From a checkpoint of a small transformer trained on Wikipedia.
Training: a variant of Muon for these matrices, 6940 steps.
MLP neurons of a small language model. Each row is named by its layer, matrix (up: input weights) and neuron, and shows model dimensions 0-191. Each number is 500 + 50 x the weight over its row's rms, rounded and kept within 0 to 999. Numbers have three digits each.
After each neuron's rows, "fires on" lists the tokens most often at its 100 highest values on Wikipedia text that the model never trained on.

L3.up304:467472511512407450496525455518516479500494486563526526488488424558468445495416578538473515489566465482549545458475644482612509498540442676455398504552474463465514523464613516477493529426475407492479456481476511527433494574493457428529378604596537470540401524434544575494519465497477523497578516389477475562510471568481454508533450525507502576550495545538468424431454509484483512517542533524553489600547475514420555464502468514477491484573474471535473533525444511638539436530462432495537433429492534456609425498542503511459491521479464539528566414444496514534555417499461522445
fires on: " only", "or", " first", "ly", "ed", " released"

L6.up257:455507476538539533539516399440414505428462462502622428489503469507432536467514530567442478553562453513548550491520608529574507448461554483453486494480547440524593428537541514522558488450485427512506440458440407483452544417444556540455508518505533499450468476618477492537504568519503330438542532523569544506537369499432557487505427436552484522464513556538528517513486520443510458587433445501460424427541501527519519523431431520508550584537546501576442532439498536527471424579479500533493621544534463460470494498541479503500494431490521561428526478530480500441596349530535516549
fires on: "m", "ot", "y", "ston", "t", "od"

L7.up332:478447518417583502405525518502532491538489507485573515535528448534611523502487517508517526531464494507475533503518528445571534527451545486522501552541522535438428514386461556470496557516468530428470518533462526527460483614570542552488509462498518404440535584447515545537528502437435363526547467498428472367519472515485505578610512463553525506528425427573522553487475518490547446476548498430576417475472422430495427513517520466497518538589530470471358473571512520504543606518509533469650471528495487410457481488484507532551552486478534511492526522387470462533346395553483516521
fires on: "mer", "ro", "3", "u", " del", "ol"

L7.up208:660494549500435487502482498572496482469516478610586524520455462405495482495446515540399525465472490452434498366439477479462496513548520402501512487389545517425468554440533544553424481518463520503471496510525496483431580498571564439460503569520553488517433501521560437447544503533420479588496447523543553535462545522527487554445516467537479534538497431438403509455542571453430509456499479593525456492537524497468421549490583507431439488507389517535550401481489504553645548476537451451466470528508560508501455529567458538488599443483499569427526567476429596561585537474511516525
fires on: "it", "ep", "ir", "tern", "og", "ip"

L7.up37:445526595490466461527462557463481456480548480495500529515449423505461459513427563479467500504481492567501510547524502609459563500572434561578568487604485518415551579425421454507536545483441530497506503500423483570381473512482511523411515476459534453433563535548579560478528437555486466490459559432578511476469495519524463442514458517532587519412527523535487547424481439577551486492496476490445543430422514417559435567396451488558500439547482477489534501572520433494561412536536537436444546449516552360456533437507511484582483573501571574525565383494563473602487489569475464486
fires on: " be", " c", " in", " pre", "ew", " as"

L7.up256:426507572497460451490462485517483560498389450566502480495505479531409588510462514333435489463453546493478487508511521486499546382453441483599677523524516553454498568550519538580489493532503470478497560542616446457508524510474456503499568523445501565519536437505398522522575599440495555508478498488462485518512509464438530576472457591418438434529452520587463520437500490549413531464478514486504491537544463504575510559609476480609456556426401579505487490535494540474456545552492532511476496427441474470489463432515534441491569475531392518609591521468479506437502478513509512475
fires on: " st", "St", "od"

L7.up122:568571481475425492492529469541353502529539489502480436383613513534454479485457518529442470480416510535538440480549438579505528421508543505492405552525464576532473434518490553473605508503492455511525490510434442462483470574513495466412470492520478551468525509484554577435473461552531489565597492469479580488454412453574454494410572462484567496490454494544534465490537618521587454619482510507493414496467558474482457573588509442561431506521504465490602522492449470393581484574505450466555485587572528573520470469520467441469470498470487443447497477469518624526485475492401494575
fires on: " res", "res", "es", "ep", " ab"

L7.up357:476472567560465502575502372469471443568487523454540412444502571556467590552359464414492535540490467443596514531516477545584466525484423532469488495528471478472449554400472534529476486444438551489512478539531355496579423431506478492552419479550480534505492423475524564461562493492433525501538495485481472520528590533592567517423416511478451515395440503460501511493467473541532498588467516444552586526591452508462556520501610474576531591530423437527570504496488499473525507526462499503515550474464474490470550431518506481632583478472536558585485534508527527459473436592574538523
fires on: "w", " w", " pro", " ex", "m", "W"

L6.up30:428515594530399499517400341596434531540454546462428510447543519528481583469513449492556509520455475462461501477457542517507484466463394448505533467519530550487520446480535512482479483527481562514617519528459444477507523510517416610567446552457448568498472397431363449600582524475435479446544572411451545535462576494479510477497500522516494414407456516515521461500575490525533530512516499482465552467511517405549508550455559491519569481520511461476492575555491560490446579465572506526442556459571472516523514501527544415505504444505518584475533484632541571414433488580541452483
fires on: " sp", "S", " Res", "le"

L3.up250:533517411513546480521588511499429423534492555459469486407498561577550401447574489498513542443494463591506488474474503564503516524458564544513572459490500349572536475426485418475534485397509572406451525454495461621459422400509573438528523544441477523541534507445477435447494520534443502499484471486538367498523569578435528494495547455519534553508507616483501500431482451514431561487520618413550513454535467476500494475536542525567549514510511565450448573537540476483564513458519567458501414537554490460451558512478491412538514521494526547492544452481529566491413500549373568534
fires on: "ing", "ster", "n", "s", "ern", "outh"

L3.up9:495490503527488441527507496545493551559539546429513472512444558519468460573515456494536443512546539422487465471479532435465573482397580495524526430388490528494539431468472469615575478474402416459517510561479389486505438553497494491477530435448459564556529460549478436481448405642491483510452482490494503432437433590506537468404585481515435516474528480598516478490539519551475544475427456508531585510561474546420475374478511510523512522556407510558521552550593526440524494463572506524513467548452445517484583553415541476597558545513489478602508524557488397498414515468467591499
fires on: "he", "re", "ah", "ich", "ile"

L3.up112:498534501554422525507507534528415428529539541518483479441497482475533599400547494504452484490374483574527441478538564490368514571443540453563563436482454569509509543491476598523535473433520501545455524503450411498493510479434524464531540477537571439561557499509436599519603502425535440467429536499600479433568527482517435465408465488535518423477510624465538511543577482542458520511491524523481386467504479486613584536544479445477549536467476406498446466500579494496481472527563476513582528373431481513482484519549512434440509474497568539611439554493516571462464433542451461497
fires on: "m", "T", "1", "0", "ic", "2"

L3.up149:514543441525534613513540511531531566519497550465489479623518377485575491486546486486402605441501550438506518495538386468547443497491465516467546492521504535431455539435553578548509561540489577466441574561536442534549509533586523514494542553566461465544529450559462478516446455444539410516479522504481540383525525477493523535517458383449521495512506445493535520488567393555524484436481412564478485448405485463407496423524584512425527458572509506517436527503509505465455543551560425407465410431584533475495527557512471521506492488442492585425503545463589497408564549519413535543
fires on: "===", "==", "201", " sim", "ot", "im"

L3.up166:533526468407477451441502517521515570521473602459546548494529490579531501561515522468445519426485524471497476387548515513515451603441413537483584491562450483527501518491518519472463547452471454551479494532431486595436547564496546497513511511479500454542419482597509525550538610452457392534435495502444520547509530495488387595497617525534620519518540581439494493415520543456537517489503445410469427537501545547474482435532587407444573518432508468489501497494451517597508561605479530576536399502427432505473406456436539464502459514497504475523489466549507506404514470428426591562
fires on: " us", "ed", "il", " he", "ther", "te"

L3.up269:469610479519468505571556469596549599505585499518405465521479509514453620517587540519474544501377551464489499544481489494456505534550611503522430460533544494398413502474437586442521481532467457421457493532480511454435470519517562599503471490538593414470485469463419485517460556565512448510518519513523548547559489506542600510476498486464584486413549483427477477569521520466469441536514404495547538411482450411592451557471517535518588569481539511476451432489489509457484474484478547433570360473539511583572510545497557533488447475489570417472512558537467491454509434505445441429
fires on: " or", "re", " Or", "at", "f"

L7.up310:550603504480530498525455486490458536565549398544529527478464547540497521439515482486508449413465512540417528479476517397481454512505594565515533407477474440568481554544464418499539499479535500495416467461486471534456580544498481519430527534476544505401507419641482498472502551516565480447477588499531434572575462507539563493489559505458469601543415572477485530439522547606546425549613402498467431445474540490533464597442472496507465535540474528517490581464500370547574483513608433556499470521580542448454505416564420541484543382457507520497495525475468482484429462516464548518
fires on: " m", "s", " ft", " km", "k", "or"